MLP neurons of a small language model. Each row is named by its layer, matrix (gate and up: input weights; down: output weights) and neuron, and shows model dimensions 32-127. Each number is 128 + 24 x the weight over its row's rms, rounded and kept within 0 to 255. Numbers have three digits each. A neuron's up and down rows have the sign that makes its largest values positive.
Before each neuron's rows is what it responds to, as a language model described it from the Wikipedia text at the highest values.

Description: University of prepositions. Mainly of in the phrase University of before a place name (University of Miami, University of Oklahoma), also of, in and from before names, plus mid-word pieces after an initial S (Sports, Secretary).
L5.gate456:122161103170138141115108180117128114097166162167106095121153141109115126156162119145134101120122158130135098145088123147120150101097110115123128103133114118133110122132088162112078134137149139110103109139143138103133125158149123115132104119109110116103138118122103107143114132120120121142
L5.up456:144152157120144116125075149111117115114110132130122174092118086146157147110145116107090114115124142127128178179109111127146130108138133125110158148123132117135137115124174136108160173134121111102099140132117105147139090145080065095158113097115140151181138147155130129152153129151173076136
L5.down456:100127176143109124116109107062105130146120107145097081119171154196121096153153127119108139117122138131089146114148073085104123126119069141120089095138132148141094150095158122135101143130074150153124109131095137138125089074120123093161143105123153105119123123117142092141130098152124147132

Description: "one of" phrases. The word "of" right after "one" (one of the destroyers, one of which), plus other "of"/"in" uses and mid-word pieces like "um" in stadium or costumes.
L4.gate64:130093148177133172135125110170178149103162165168128110112176122156119103136115124127120106149121167121121140112163064137101136132136159112109127171140115172073130118112097117154067129126110111139080120109131147131161134144126140148099087164148141145121134090133109118148109161156113056126
L4.up64:094143149093103146151097152136143108112105132074138124115132116152160144125108128070134167176108167125102127072112155168087124113119126140074131149096134131097132123129148132127118167143121126132101105166139170125107124110201122127126091111132145157147099124129104104122150153101135159126
L4.down64:104135138127074140114145123070152128144172131124149129134112111118120103109177132141130132078162089100120145169126121152083135085104140119129113109087124134136158160159167114109147118106132109103131103139108164088137115154124116152144141110147139130132122122110129111154145147137115112109

Description: Mid-word continuation fragments. Second piece of words split after a short opening fragment, as in en-v-ironment, th-r-ough, in-v-olved, ag-ainst; also dashes in number ranges like 1907–1988.
L5.gate249:143171117164173160137146105119101122141134085113149129117119109097104100131136070133135133130091144135121172166114110147124155190139086139125136134144133129195123142160135089133103137125064139109124138146144117111105096182123142156121158082131166124161120132145129096105117089177148128129
L5.up249:122129105119197148115090107119096124158128102130089146134124136139124092152109098152124144150113110125165110128105129141141126149125076102136122116111154121169105131142135120136074118137122090142121114146113145120139122185141097178113133141145141105121165138124124095100105114113145160121
L5.down249:087121158100098143089121168091117112151159129154107094105160089085154179111117135124129120139135128131139081115163128078161132128086145094126120117162121110110089087134107098122176152096120108107116184144133101146135117114110156100143121134106134109087156123105107117160120120105132121170

Description: Function word before determiner. Prepositions and function words that introduce a following noun phrase, strongest on "of" in "one of the", also "over the", "at least", "is a", and word pieces like "took".
L6.gate168:161122144158136132077109106128122122142119124145159103145134142159188146122141127140115129156133144124133135120134092138131110136152130187110092111105122115140169123127104126099129143147092117166131160147103090137106088138145122155162114115128163144115101129117152105149110083143117113100
L6.up168:127124135140092163146118123099140108135164131125162137131129121136133144099113113141084088142118130149106116074123133128125136109095095132123111118141160140114169103096148124148120149142085129118121142145118146120118092148134085160142180134152134129116122121113139094127129100096125145121
L6.down168:136159092142131087109126163159135112120104150149112139093124123124126119123138121095116086111141131089126074128169096154121128123084101138142140119162134111153136114135099120152083123120140129071157115174086100150119135150145158135145131104130143101166103139122126129098171167154146098126

Description: Main verb after subject. Word pieces of the main verb that follows a sentence's subject, often its first or last fragment, as in she c|aptured, too|k, giv|es.
L6.gate197:116130163106093125126111131132130138125167121109097136132092191126100161131122124076121132104125125148144094128129135079086109151130142158131135118142126132072122166128105113144129124139097128161143135127147112100141116104125100104132144132100134133088130141100159137125137137158177118134
L6.up197:137109091135124171090184075129167150105111141102136132126112132108110128128118155183165097118105118107153166114101106142122134098125151125165175112121124113103131130126130145118139145146096149124133126180180164147142125084143133163128142144118097088124138141094168120148083135128116151133
L6.down197:154126123114109146134117120085116122143130144129111170133131136172107112121144116156109168152168134159117102146095089109073166124159119135128064144142141133108113151163150123109123128115097099134135143137094078153085136106099075099151105132129097133063097171127128140148129123115176128179

Description: Word-final completing pieces. The last piece that completes a word, usually a short ending split off mid-word, as in tak-es, insid-e, compan-y, plus hyphens in one-time or four-year.
L4.gate419:119120114129120157128102160130116124138145103121130124114078088138154154134089114135152134119140077142107154146121099136126120115123152163158186124113145140095168145163112114132119139137104143140142159129106140128115123093149155116141161143131163079122159142097125194098125121115162181134
L4.up419:106138147126108132111100140123105108149153107133137128135151125144091133132125109169106081141136127086134107139131117142173132108185160101130116125129115140099159140106074064106119130166085088068126105145129112124115103184104153119148121132083121077115144138116145106120138120102140124122
L4.down419:164110118119141148152136120029110173093109124118154161146154094126130150060120151118141140086085147134151141103113195078067172146085101115117131108114173135158174188137141093133109163089171132110092145088130122124110130131161134095074164126179144126129147112118120117139137117137107115138